config.yaml
d_model: 224
norm_eps: 1e-05
init_std_qkv: 0.0334
init_std_o: 0.0
optimizer: "muon_variant"
grad_clip: 2.0
final_lr_fraction: 0.0
train_tokens: 602200000
steps: 9189
MLP neurons of a small language model. Each row is named by its layer, matrix (gate and up: input weights) and neuron, and shows model dimensions 16-111. Each number is 200 + 20 x the weight over its row's rms, rounded and kept within 0 to 999. A neuron's up and down rows have the sign that makes its largest values positive.
Before each neuron's rows, "fires in" lists the words (lower case) most often at its 100 highest values on Wikipedia text that the model never trained on.

fires in: "has", "have", "of"
L5.gate246,204,171,201,198,187,218,231,241,193,174,188,196,222,201,217,191,179,216,152,142,208,221,221,213,197,189,208,205,229,185,175,204,197,179,258,219,172,194,199,226,208,216,206,217,219,206,191,210,155,180,198,212,181,187,176,204,187,247,177,221,216,216,178,190,240,193,227,181,190,212,191,214,178,205,206,208,188,235,155,191,154,210,201,241,199,192,165,207,188,156,199,225,197,183,201,191
L5.up246,215,219,190,216,208,191,209,208,203,212,198,199,221,210,211,216,230,173,170,189,237,215,196,195,199,212,212,217,217,197,201,210,179,165,196,196,196,243,227,195,211,201,190,189,246,179,184,226,206,212,212,190,171,149,172,181,227,194,208,149,211,174,207,224,202,232,210,198,184,205,174,172,198,199,194,195,171,188,179,201,179,229,160,195,187,235,201,229,224,171,229,212,223,201,210,196

fires in: "band", "club", "team", "song", "single", "implementation"
L2.gate839,222,224,200,184,160,196,240,193,222,220,194,161,181,200,203,241,221,242,245,215,194,193,211,220,200,168,177,186,199,184,194,216,232,222,211,201,235,185,199,193,190,225,176,182,204,161,184,185,188,190,209,233,190,200,213,174,180,214,224,199,182,240,196,174,204,217,181,216,202,199,155,224,192,199,225,232,211,217,211,206,174,192,204,217,184,206,214,195,193,206,164,210,200,180,229,201
L2.up839,179,197,159,169,209,159,210,200,229,224,214,210,210,170,193,224,184,224,218,240,219,208,166,251,192,195,201,211,200,191,170,232,216,199,201,189,220,197,196,191,207,170,187,210,201,184,220,203,192,200,191,230,155,191,221,188,216,255,217,210,183,204,157,189,194,184,211,180,184,209,159,184,214,203,200,232,200,192,222,202,236,192,204,212,163,203,179,192,207,224,188,220,208,187,196,194

fires in: "the", "this"
L10.gate726,175,208,190,180,192,202,164,221,183,214,209,200,195,217,199,202,189,204,211,213,198,222,179,203,231,210,205,169,224,205,197,220,242,210,203,191,194,194,185,214,210,174,222,180,195,254,166,197,207,222,177,184,195,205,209,206,173,170,224,205,215,155,180,181,197,182,182,200,220,175,196,219,206,191,193,201,214,217,187,224,207,220,200,190,205,193,188,240,191,176,191,204,187,201,184,224
L10.up726,163,192,180,201,187,235,182,198,231,214,215,182,189,234,188,216,213,192,225,192,161,187,213,211,217,182,210,206,214,181,198,233,233,188,191,194,188,140,235,178,210,198,213,197,172,225,202,231,175,207,192,192,200,241,186,204,189,176,224,213,229,197,178,196,201,161,192,209,216,209,193,217,162,183,185,203,150,215,174,238,204,227,195,204,203,169,193,241,210,223,178,156,212,185,193,193

fires in: "may", "april", "november", "january", "july", "dec"
L10.gate666,194,241,204,168,208,171,197,194,171,181,216,173,231,168,185,196,213,213,169,183,206,175,223,218,232,235,195,200,213,193,167,218,222,202,198,209,244,205,216,198,185,186,203,186,213,179,193,188,204,198,194,217,198,236,194,205,179,206,206,221,197,174,205,199,191,250,203,174,222,207,194,196,184,208,237,206,188,184,213,205,195,205,215,196,225,203,179,211,184,183,235,216,204,160,203,182
L10.up666,208,211,161,193,201,185,190,170,171,178,179,184,234,191,183,188,239,192,189,201,211,195,211,228,227,229,198,238,202,207,213,214,208,183,199,184,193,216,189,230,221,166,234,170,208,211,135,162,213,231,211,207,218,228,213,210,186,230,203,211,221,173,194,205,205,208,203,175,187,219,206,209,218,201,232,204,163,207,194,160,193,205,174,248,193,202,200,205,216,204,221,216,228,153,168,184

fires in: "also", "which", "it", "launched", "board"
L3.gate165,187,185,192,215,173,193,192,238,173,211,179,226,222,185,195,188,160,213,186,199,226,179,170,203,177,210,214,219,263,182,192,216,185,178,194,213,210,225,222,193,212,205,180,213,218,240,180,179,233,198,247,176,224,232,189,205,164,201,182,156,211,179,178,172,225,200,244,207,205,171,229,239,173,226,190,197,173,223,179,209,181,197,195,213,195,207,175,217,191,179,222,212,164,216,219,201
L3.up165,187,161,207,198,194,184,172,226,225,217,196,207,213,224,238,178,213,189,200,185,228,176,153,175,174,218,194,182,229,195,152,205,184,210,208,208,191,220,203,192,200,216,204,220,216,235,211,213,227,217,232,222,184,171,202,230,202,217,221,223,241,207,203,189,196,208,223,201,218,186,198,208,222,198,175,190,203,236,198,187,186,229,197,227,188,195,176,212,205,187,197,219,165,225,187,220

fires in: "one", "that", "this", "each"
L3.gate512,218,177,215,179,197,219,233,219,224,218,184,234,207,174,248,195,166,214,198,245,205,201,218,200,220,216,226,190,238,227,203,203,215,204,171,186,193,194,177,193,200,213,196,214,196,223,201,179,184,176,213,181,223,229,203,227,203,196,221,209,207,178,198,193,203,147,189,218,182,200,164,192,207,197,204,217,180,193,189,203,221,192,216,202,208,180,209,204,181,220,210,176,218,188,182,209
L3.up512,194,233,215,171,201,206,225,195,241,179,198,201,174,212,220,213,226,200,219,216,222,200,193,168,212,212,271,185,206,217,191,225,188,227,201,197,207,177,193,198,225,198,219,209,218,258,187,206,205,169,146,183,196,216,199,167,190,200,188,234,209,193,167,206,220,194,224,194,174,189,171,200,197,200,215,201,198,158,175,210,175,197,224,215,196,191,174,207,217,237,169,222,221,198,192,205

fires in: "is", "has", "beebo", "website", "20", "2022"
L2.gate483,173,185,192,208,217,216,189,212,190,198,206,184,221,243,187,177,175,219,180,225,204,184,214,210,185,207,230,195,191,165,214,220,178,237,183,215,216,215,208,178,171,207,164,187,194,227,251,224,145,189,184,225,203,178,186,226,180,226,182,180,195,211,217,210,180,158,222,205,183,197,181,204,218,169,210,176,218,235,209,224,185,235,194,189,215,203,173,205,174,182,204,232,206,177,198,201
L2.up483,166,177,217,158,185,224,213,203,195,235,215,223,208,203,185,173,191,186,182,204,229,175,172,160,189,232,187,196,220,186,185,184,155,210,201,193,212,187,225,182,200,159,183,207,202,213,209,245,203,200,193,239,199,194,173,222,207,219,205,179,172,208,206,188,209,172,220,206,177,198,204,185,204,183,195,209,180,204,223,225,225,183,190,228,244,201,217,215,188,188,181,190,205,210,211,219

fires in: "career", "office", "games", "title", "life", "service"
L2.gate234,227,204,215,157,168,200,167,199,180,202,214,179,204,231,189,204,226,225,193,200,205,208,198,187,209,166,208,203,189,216,202,176,194,203,174,179,183,197,227,172,196,221,205,223,273,236,194,171,228,199,235,203,218,210,221,207,220,208,189,178,192,199,208,186,186,218,181,225,188,191,174,194,207,184,229,173,192,207,176,174,191,162,186,168,201,172,202,209,212,187,207,200,171,195,234,201
L2.up234,216,216,171,172,186,203,227,173,204,211,220,162,176,204,204,207,204,202,221,209,175,195,222,188,234,164,192,194,180,219,192,184,177,235,207,165,179,192,186,153,168,198,177,214,207,245,204,213,241,225,217,202,214,214,211,200,191,205,221,163,172,180,202,221,182,198,220,233,199,215,191,202,207,218,191,208,162,179,183,178,204,223,218,166,217,189,177,188,190,189,216,163,192,200,210,179

fires in: "and", "but"
L11.gate787,192,224,189,191,207,190,214,214,194,198,209,212,177,238,209,186,213,184,167,194,183,206,188,228,205,199,200,194,227,187,155,237,206,191,217,180,207,219,193,221,179,191,197,217,224,178,233,196,196,225,209,209,195,238,143,206,184,192,183,182,202,194,148,202,155,175,199,206,213,174,167,231,203,187,201,207,193,194,177,212,204,179,187,241,205,214,192,199,181,214,204,198,230,228,206,186
L11.up787,183,181,184,212,166,236,239,200,195,202,199,255,220,196,207,182,185,167,177,188,238,183,231,183,243,240,227,195,174,219,217,210,194,191,153,188,173,231,213,226,191,181,200,186,218,209,177,185,181,206,176,197,227,194,193,200,184,175,219,184,189,223,208,227,177,149,211,199,209,187,175,190,219,211,185,196,217,177,189,202,169,195,202,244,173,209,229,170,194,225,195,184,223,222,214,194

fires in: "the", "it", "this", "of", "if", "since"
L5.gate242,200,228,186,212,210,198,238,215,188,216,214,186,196,210,195,179,215,203,225,189,223,208,197,224,194,199,203,195,213,150,167,171,225,197,206,179,217,205,199,193,173,206,156,188,186,194,202,225,190,229,201,207,209,186,197,183,183,224,222,232,197,188,181,155,183,230,230,212,209,187,200,217,190,217,172,163,212,169,205,190,205,215,157,211,193,210,188,208,234,177,227,180,174,226,206,164
L5.up242,251,209,182,188,189,242,199,189,230,183,191,189,255,213,176,195,208,194,194,172,216,231,204,188,206,218,231,196,243,213,196,207,201,246,230,158,209,174,199,206,186,194,213,198,197,211,195,209,186,218,215,201,229,201,231,207,189,198,190,181,218,227,189,165,202,203,198,202,224,191,180,183,207,221,200,159,214,184,194,197,202,196,192,201,157,214,177,219,199,199,194,192,200,207,194,204

fires in: "with", "where"
L2.gate345,202,233,203,187,206,171,184,212,188,195,217,208,160,179,241,216,219,202,239,174,240,183,173,200,203,201,197,179,211,210,166,174,188,177,193,217,213,174,201,226,233,219,194,205,176,214,197,216,194,211,185,174,220,192,208,178,159,195,205,209,179,182,233,181,210,190,191,156,187,203,206,198,238,187,175,225,186,213,227,216,257,184,209,209,236,183,232,181,200,223,209,209,212,231,192,194
L2.up345,218,213,201,216,189,187,193,188,218,199,233,199,157,209,240,206,212,222,206,195,233,211,199,217,203,181,206,180,195,222,146,172,178,187,201,196,190,208,180,207,244,206,181,203,172,251,221,187,196,196,177,188,200,202,212,172,173,181,197,189,194,190,247,207,223,188,190,153,183,215,184,187,207,227,181,213,180,212,200,230,248,151,206,203,186,193,237,156,215,235,205,209,187,210,205,184

fires in: "his", "s", "her", "their", "its", "attempts"
L3.gate882,189,173,202,223,252,192,217,207,195,229,193,199,226,202,199,192,189,186,175,175,224,189,165,209,171,226,175,205,237,214,201,197,192,197,203,211,185,221,171,210,205,214,205,231,190,194,180,228,187,202,195,184,198,153,209,210,221,192,195,184,193,208,181,213,177,190,193,181,179,184,182,208,203,211,204,178,204,199,178,195,203,245,197,196,193,217,203,196,238,218,236,234,239,211,138,177
L3.up882,186,215,201,183,213,234,200,239,206,210,184,203,221,197,202,203,225,182,217,176,226,196,208,180,201,216,207,205,245,194,197,229,177,185,204,177,194,206,175,179,210,187,173,224,192,207,171,215,194,221,160,159,184,165,207,204,193,181,179,194,225,232,167,208,188,180,166,157,208,223,240,209,242,253,200,187,191,201,225,201,179,227,184,223,191,235,205,231,206,241,178,224,197,230,201,171

fires in: "season", "points", "league", "team", "home", "club"
L4.gate117,198,188,197,188,213,178,169,201,201,205,191,173,207,174,174,195,195,205,197,228,217,181,197,214,184,217,195,176,248,215,190,222,224,244,173,189,220,235,169,202,221,155,226,175,206,235,194,190,239,177,189,205,211,177,181,220,202,240,199,187,182,198,196,174,165,227,210,206,194,196,186,201,198,188,218,202,238,188,218,208,183,178,200,223,193,227,152,264,182,202,227,211,181,203,182,187
L4.up117,170,176,191,152,182,187,184,204,185,196,225,207,210,195,214,220,217,233,209,187,213,199,209,186,187,201,164,207,183,191,180,235,189,205,218,184,186,209,196,211,209,197,210,178,191,198,217,218,212,201,203,236,186,172,210,208,193,247,209,204,176,230,168,158,214,198,205,213,181,223,189,198,227,224,183,215,188,166,169,201,183,133,178,210,171,238,187,175,198,208,199,191,255,201,194,196

fires in: "it", "italian", "italy"
L3.gate665,188,193,226,195,211,188,223,213,183,212,199,197,222,210,152,207,215,198,190,234,219,217,211,187,198,241,178,200,210,175,180,208,203,158,266,215,187,190,200,204,199,185,185,218,168,215,194,224,204,212,190,200,169,202,193,186,222,146,229,214,217,218,205,187,212,210,229,228,199,206,198,213,193,209,224,199,197,192,207,208,206,196,199,253,162,175,208,186,188,181,171,164,182,186,162,205
L3.up665,212,221,222,223,252,199,240,203,214,216,208,196,222,200,173,222,197,168,192,205,204,219,213,206,170,246,215,190,190,186,180,180,230,187,219,183,203,174,207,251,192,227,196,185,197,242,198,211,203,161,235,193,183,197,198,202,215,212,196,212,196,209,151,204,207,213,217,215,207,198,196,204,171,208,209,198,153,183,190,228,201,216,189,236,174,188,205,182,215,186,190,199,204,199,174,200

fires in: "and", "to", "into"
L10.gate478,204,188,197,187,184,210,238,207,210,209,193,219,189,178,194,206,208,190,205,226,170,206,204,251,241,183,175,191,211,191,163,224,203,231,168,193,188,179,212,203,155,186,171,183,187,198,192,189,202,205,235,187,227,211,199,194,201,215,179,157,212,218,228,222,165,183,209,246,194,232,189,189,208,242,199,209,198,198,191,202,182,208,186,229,232,217,181,229,216,243,172,195,182,214,228,181
L10.up478,176,188,204,198,215,223,236,214,229,206,200,166,197,172,213,191,206,231,199,149,207,218,192,221,245,194,217,202,179,211,219,210,191,225,199,209,180,195,207,192,181,204,217,190,193,202,162,167,182,225,206,213,184,192,242,201,232,209,207,210,248,223,222,197,179,204,167,204,207,205,162,190,193,218,197,219,202,179,206,211,223,191,175,210,182,200,228,200,215,175,177,185,207,184,226,184

fires in: "who", "which", "that"
L10.gate235,196,197,210,164,174,216,195,232,206,234,169,231,186,205,257,205,199,183,203,204,187,198,182,213,188,183,193,195,245,186,174,211,188,219,204,230,210,193,210,187,192,184,205,217,168,194,203,193,201,203,184,208,234,215,210,217,197,232,201,188,186,173,155,172,214,213,229,200,222,187,186,178,184,182,200,171,153,211,189,217,209,202,179,220,174,238,211,218,205,248,221,195,167,177,170,160
L10.up235,179,184,183,231,164,183,209,228,184,200,223,171,207,187,209,207,210,234,227,226,195,205,212,184,215,196,188,190,185,179,163,150,224,210,184,177,242,178,183,174,203,216,211,171,199,213,200,189,191,230,230,197,161,204,181,202,206,173,202,195,240,179,225,219,174,201,231,175,201,194,226,175,215,170,209,206,217,168,190,206,211,184,226,225,194,173,214,233,196,192,183,192,180,214,217,193

fires in: "between", "with", "including"
L2.gate654,151,188,201,157,191,211,196,209,215,198,191,182,214,150,211,190,185,228,206,218,213,226,179,196,210,174,173,167,204,195,163,188,140,187,224,236,198,182,206,203,210,176,214,221,196,224,209,213,238,229,147,198,186,181,207,178,203,217,223,182,187,195,182,185,199,175,224,174,175,210,203,205,215,224,185,195,192,173,204,199,208,217,211,215,188,231,221,174,208,167,197,185,186,207,218,218
L2.up654,167,218,231,191,182,202,192,209,220,220,214,204,247,168,252,179,177,198,144,230,209,199,189,207,187,173,226,197,235,210,142,228,157,184,214,223,193,206,241,241,207,169,187,209,181,206,198,218,204,215,162,181,192,193,209,179,220,199,201,211,210,179,180,212,215,196,261,216,199,220,210,193,201,179,191,181,223,204,182,207,240,182,205,218,193,210,221,180,231,210,182,198,221,190,186,221

fires in: "may", "june", "april", "march", "september", "november"
L6.gate796,176,208,177,194,203,198,179,260,184,196,223,205,207,193,187,180,199,188,168,223,185,196,257,210,255,224,212,192,154,186,199,249,228,222,166,222,225,202,157,211,203,214,212,187,215,189,211,184,170,187,210,209,195,179,222,216,174,219,180,209,221,183,198,198,177,172,209,175,184,219,188,206,199,219,208,209,189,212,207,189,183,152,234,198,180,197,182,213,180,178,185,179,173,191,186,233
L6.up796,217,202,206,220,211,214,212,188,207,192,195,203,176,187,161,207,197,178,216,222,241,175,222,232,179,202,208,175,211,188,181,195,203,213,200,223,198,235,228,215,201,209,213,159,216,197,175,177,234,221,200,192,182,213,215,237,220,216,178,172,150,179,191,172,211,197,228,194,213,187,220,258,193,198,164,209,203,173,221,190,199,179,183,204,184,225,179,204,186,198,198,201,177,174,177,188

fires in: "with", "by", "and"
L11.gate824,165,187,201,213,152,216,227,223,232,236,210,174,221,194,200,211,198,233,197,223,206,241,209,217,224,186,184,165,229,197,198,226,180,200,224,219,189,216,184,208,222,169,198,218,201,173,177,206,186,219,204,162,212,171,186,192,189,214,191,177,178,231,179,209,184,191,192,167,210,222,171,194,215,218,214,206,210,168,199,192,162,218,175,231,225,265,177,219,221,249,205,155,213,222,212,175
L11.up824,192,167,174,253,171,245,210,207,222,171,171,208,205,205,230,190,212,240,199,193,195,233,202,213,173,201,184,191,200,175,193,224,198,194,199,176,189,215,198,239,217,181,216,184,187,198,162,198,211,224,207,188,232,181,216,195,212,237,204,195,182,219,178,211,187,209,205,163,195,208,197,227,209,176,179,203,227,207,186,227,180,204,184,233,177,195,204,201,204,224,191,202,195,216,217,181

fires in: "was", "did", "could", "were", "had", "would"
L10.gate471,207,187,186,218,175,211,220,239,170,215,239,244,215,168,194,207,191,164,171,208,220,192,168,197,191,249,224,174,250,217,163,173,215,166,184,212,222,199,182,219,178,201,203,193,177,230,150,198,195,177,179,213,216,210,223,185,209,216,169,187,223,185,211,186,221,185,216,185,191,200,188,208,205,207,221,224,227,222,204,222,212,197,194,188,188,207,219,187,180,191,196,181,189,228,163,194
L10.up471,212,219,184,234,174,210,175,212,159,192,224,222,225,186,194,207,214,200,200,224,270,235,222,185,208,212,209,203,197,194,186,214,191,162,169,184,200,211,172,212,199,197,198,214,226,184,186,226,201,207,171,213,202,185,192,214,197,199,189,173,198,209,189,188,223,215,207,199,183,173,218,215,214,203,222,153,179,186,191,208,159,192,194,185,211,186,196,181,189,196,185,218,239,197,201,181

fires in: "has", "had", "have"
L10.gate629,220,184,227,207,181,252,185,202,183,202,227,186,183,182,241,191,179,174,174,219,226,202,186,206,182,206,163,243,205,186,198,196,243,175,221,218,194,212,195,236,197,216,205,159,212,194,212,200,199,220,182,220,185,209,180,199,201,217,174,158,208,207,190,208,181,202,219,168,228,191,213,191,179,162,220,192,157,218,178,215,159,201,207,198,216,208,199,194,181,179,223,206,165,238,197,169
L10.up629,196,177,167,222,208,222,194,194,191,227,191,218,202,203,231,205,199,202,185,203,213,194,172,201,215,171,201,209,228,188,209,214,211,196,192,192,182,219,177,218,196,245,183,168,200,191,211,218,220,222,181,211,181,187,181,207,198,224,195,173,218,223,190,179,177,185,202,200,178,180,233,175,202,182,215,220,181,250,179,186,184,193,196,170,207,192,203,184,198,183,203,235,200,186,203,190

fires in: "has", "have", "had"
L2.gate414,182,218,228,219,165,222,208,229,199,231,213,183,229,191,190,197,186,187,156,172,258,215,176,190,171,220,219,184,201,198,191,204,217,175,212,204,209,223,236,214,184,209,191,198,212,200,227,202,198,168,179,173,166,178,164,207,200,232,213,207,215,193,196,186,198,195,216,168,184,200,161,161,193,185,185,198,183,224,197,204,193,219,176,212,237,178,174,222,206,190,189,204,214,217,177,221
L2.up414,183,197,228,211,153,201,211,219,184,221,224,185,202,201,184,188,183,195,174,186,238,203,203,204,154,216,241,191,226,196,207,166,218,182,217,226,219,183,219,223,197,199,203,181,209,216,205,222,177,194,173,199,193,159,170,211,221,216,208,172,207,208,203,181,211,208,192,181,190,233,185,180,229,183,181,191,201,209,214,216,188,222,178,200,218,197,181,185,188,188,188,219,209,186,195,200

fires in: "there", "land", "long", "atlantic", "arab", "low"
L4.gate720,194,209,191,174,195,235,178,207,217,197,223,205,199,203,183,188,236,191,183,217,236,233,211,206,203,210,161,179,146,231,209,197,207,171,167,200,198,198,167,212,205,185,163,175,204,237,228,221,208,239,171,200,217,217,204,204,166,157,200,219,210,199,203,208,178,178,242,182,198,218,182,188,231,219,208,204,184,248,183,206,215,178,213,204,164,199,200,190,197,193,198,194,209,219,178,219
L4.up720,184,212,183,203,197,191,201,217,181,160,224,226,177,171,195,232,222,192,213,174,218,192,204,236,215,209,229,178,148,213,243,216,231,205,159,198,184,187,221,186,212,183,195,201,224,227,219,216,235,203,196,210,194,170,195,204,194,183,215,207,194,166,209,202,190,232,204,225,162,187,213,186,197,214,216,192,212,208,183,172,219,166,165,212,173,198,186,202,216,193,188,159,203,195,189,198

fires in: "career", "history", "life", "biography", "cast", "personal"
L6.gate520,200,219,200,209,209,180,191,225,189,200,222,196,184,224,192,196,198,213,162,221,247,222,259,214,209,210,216,165,192,177,213,191,153,210,201,207,177,175,212,221,172,213,200,193,206,197,165,193,195,165,208,198,216,195,188,191,180,227,185,204,214,190,205,217,202,182,181,238,173,219,207,206,192,224,213,188,211,217,163,177,201,227,176,193,188,193,213,214,200,161,215,204,184,168,214,240
L6.up520,279,198,205,186,216,220,228,221,199,191,185,210,193,169,174,211,194,223,208,190,195,202,216,199,188,205,183,195,192,232,208,192,158,213,247,183,223,186,193,186,203,208,209,200,212,257,200,192,224,195,192,198,189,217,196,186,205,196,239,215,217,184,202,185,193,191,220,221,182,220,165,231,181,207,222,162,209,208,211,192,218,197,197,190,189,187,224,217,199,211,208,219,212,156,227,204

fires in: "the"
L10.gate888,218,213,181,169,206,230,156,212,232,205,180,209,210,208,162,163,222,203,178,200,191,206,175,238,209,188,228,176,221,179,192,206,198,171,219,200,215,231,187,208,193,213,182,234,202,215,171,185,186,241,220,206,207,170,220,247,152,214,173,176,218,193,172,203,204,200,155,220,212,182,206,230,186,174,194,231,213,191,208,203,207,171,217,176,230,209,161,241,215,214,208,192,192,234,220,222
L10.up888,162,213,193,194,184,235,195,211,179,210,196,209,214,242,185,169,184,249,201,215,166,191,137,179,193,192,218,187,237,186,205,229,219,179,207,182,203,203,209,264,210,187,201,227,236,194,194,202,210,199,208,196,190,241,223,157,191,171,214,165,184,204,205,184,205,167,207,210,246,206,238,208,212,199,190,174,223,209,195,202,216,228,228,189,180,215,187,223,202,208,217,217,157,217,170,194

fires in: "apps", "label", "novel", "delta", "elected", "website"
L6.gate809,186,226,235,202,179,199,162,186,232,213,215,190,217,212,208,200,169,184,184,171,220,185,229,180,211,183,194,170,223,192,232,227,193,188,201,207,243,176,205,220,185,165,205,212,184,188,204,213,203,220,236,235,252,211,199,221,194,204,220,195,192,217,215,180,216,227,179,213,220,210,173,174,204,191,157,177,171,201,212,194,212,193,205,190,176,148,218,197,212,193,225,169,207,204,203,240
L6.up809,171,194,222,213,198,233,207,225,211,171,198,192,199,197,170,188,212,165,198,179,217,225,200,232,192,208,189,210,223,191,215,229,192,186,167,179,224,176,175,217,194,205,212,203,170,202,182,177,175,201,195,196,215,180,221,140,194,170,207,209,191,189,213,165,237,265,207,206,208,212,198,159,210,226,180,203,178,223,183,202,228,198,183,174,211,192,165,194,232,229,234,201,195,196,196,214

fires in: "the", "what"
L11.gate488,207,185,197,176,219,182,216,178,187,195,220,156,231,207,178,203,211,238,228,173,225,205,197,230,191,169,205,206,214,208,216,193,231,194,191,233,207,184,195,210,181,214,184,217,213,218,169,170,175,199,236,214,236,193,204,216,176,186,229,194,181,158,179,192,182,194,161,204,199,188,212,178,199,176,227,196,164,199,203,190,190,190,183,186,174,193,180,170,213,237,196,201,167,223,228,225
L11.up488,211,205,183,194,183,209,201,188,200,175,219,185,213,227,218,203,207,226,192,211,208,209,196,197,221,152,240,172,221,192,188,221,247,179,214,241,217,162,194,160,205,186,205,208,208,183,214,210,226,176,181,196,197,229,194,200,227,257,171,178,182,197,184,152,200,171,210,211,240,201,196,201,176,178,178,188,182,191,183,190,240,174,216,231,207,203,202,225,184,197,198,177,241,194,193,195

fires in: "professional", "final", "championship", "regional", "championships"
L2.gate791,203,198,173,194,189,198,208,249,214,175,180,224,259,197,122,191,196,208,207,178,202,215,197,239,197,174,182,182,198,197,202,206,197,176,187,236,202,193,222,245,238,227,196,204,159,188,184,235,174,221,203,236,208,202,215,217,197,214,205,163,188,195,215,222,194,185,184,245,188,197,197,229,196,211,202,209,239,212,193,208,220,204,176,220,202,192,169,201,181,189,175,193,184,190,172,192
L2.up791,216,190,170,204,199,209,186,205,210,216,234,197,166,182,175,221,187,227,210,191,196,181,193,189,188,184,186,174,181,184,168,209,213,208,209,159,217,203,168,207,212,251,212,207,198,224,235,187,211,226,204,217,159,164,203,196,231,178,239,173,190,235,222,229,202,191,217,206,167,184,209,175,208,211,156,203,221,183,225,207,194,172,221,225,162,216,208,199,240,193,211,164,218,214,153,211

fires in: "was", "is", "had", "has", "have"
L11.gate447,169,199,166,198,194,239,224,211,193,198,190,208,236,202,214,191,200,216,190,191,190,226,189,163,187,165,215,219,221,212,216,248,195,196,203,193,205,234,189,217,189,179,192,213,195,187,165,201,201,196,194,213,191,200,199,203,208,235,180,193,208,227,224,218,170,204,252,174,214,166,185,220,223,187,219,198,237,179,190,195,184,197,188,195,176,254,139,221,199,219,172,247,199,215,186,170
L11.up447,188,202,154,228,184,217,212,243,209,193,191,199,244,181,232,189,167,183,185,178,243,167,191,208,207,187,194,181,220,202,210,194,202,178,205,177,213,200,201,206,193,206,182,201,213,194,180,202,197,170,222,200,212,215,219,222,210,206,202,232,207,156,197,201,189,187,218,188,218,175,175,214,191,194,193,177,193,194,192,189,190,187,182,205,179,205,166,217,187,192,175,256,198,215,230,204

fires in: "her", "him", "his", "january"
L2.gate833,194,171,214,200,211,207,171,186,182,195,182,174,213,172,191,196,193,211,148,205,202,208,240,208,219,223,234,178,225,241,209,215,224,213,170,177,227,190,157,216,207,196,190,207,196,207,165,191,207,202,177,160,239,206,210,214,220,210,178,139,225,166,188,180,221,202,232,192,191,237,202,210,183,193,225,189,178,222,209,218,192,232,187,197,232,212,183,239,199,225,176,202,205,199,189,158
L2.up833,218,236,206,197,222,195,206,246,175,210,176,205,173,212,208,224,188,223,171,176,227,200,212,209,211,224,214,199,213,214,209,191,221,198,165,208,168,174,221,234,196,193,192,196,202,218,184,191,240,203,170,191,204,184,184,205,200,211,215,180,218,174,175,214,225,196,191,215,198,219,206,212,229,214,216,170,176,169,203,226,195,223,192,199,173,207,180,240,207,207,210,196,192,207,176,179

fires in: "to", "referees", "details", "detailed", "xavier"
L4.gate135,175,204,208,216,187,211,224,222,209,208,222,224,230,205,176,194,174,218,199,220,168,203,208,167,204,222,192,183,222,228,203,237,185,222,188,216,200,228,200,174,165,162,186,234,187,213,231,202,172,209,238,223,197,217,189,207,190,188,184,177,240,212,199,161,179,206,200,214,201,222,235,196,195,210,209,229,213,197,205,231,187,214,197,171,193,211,187,216,193,204,165,207,195,243,196,149
L4.up135,204,205,228,202,205,171,198,170,176,251,200,184,188,202,217,202,205,204,190,183,225,199,178,228,176,200,198,231,208,176,236,205,226,210,198,219,218,203,204,197,178,196,175,178,174,165,203,242,202,204,183,208,217,186,166,194,200,154,208,186,206,223,190,192,188,188,169,211,212,212,214,185,232,231,230,186,183,217,197,196,215,193,215,210,222,164,184,197,211,167,236,184,170,208,213,209

fires in: "with", "under"
L5.gate132,194,208,189,180,200,181,208,234,223,187,242,226,222,178,198,175,195,210,196,195,250,211,222,188,164,175,178,181,196,202,210,204,182,192,187,199,169,200,173,197,202,205,204,207,210,251,191,160,227,243,166,211,204,179,196,185,190,222,172,196,202,208,209,190,228,180,181,192,175,223,199,221,217,211,195,197,225,222,217,242,212,192,202,179,183,194,228,190,216,187,218,176,195,202,181,200
L5.up132,224,216,205,234,223,224,188,197,187,189,174,207,196,183,211,184,194,236,209,213,220,195,200,203,194,196,180,208,217,193,190,218,173,213,181,162,213,215,207,220,217,195,189,195,188,237,210,220,174,220,246,186,186,217,181,189,212,261,175,212,195,207,251,148,182,219,198,166,205,183,221,203,187,177,197,208,196,254,217,184,230,188,214,224,197,163,202,178,202,186,186,224,200,215,231,203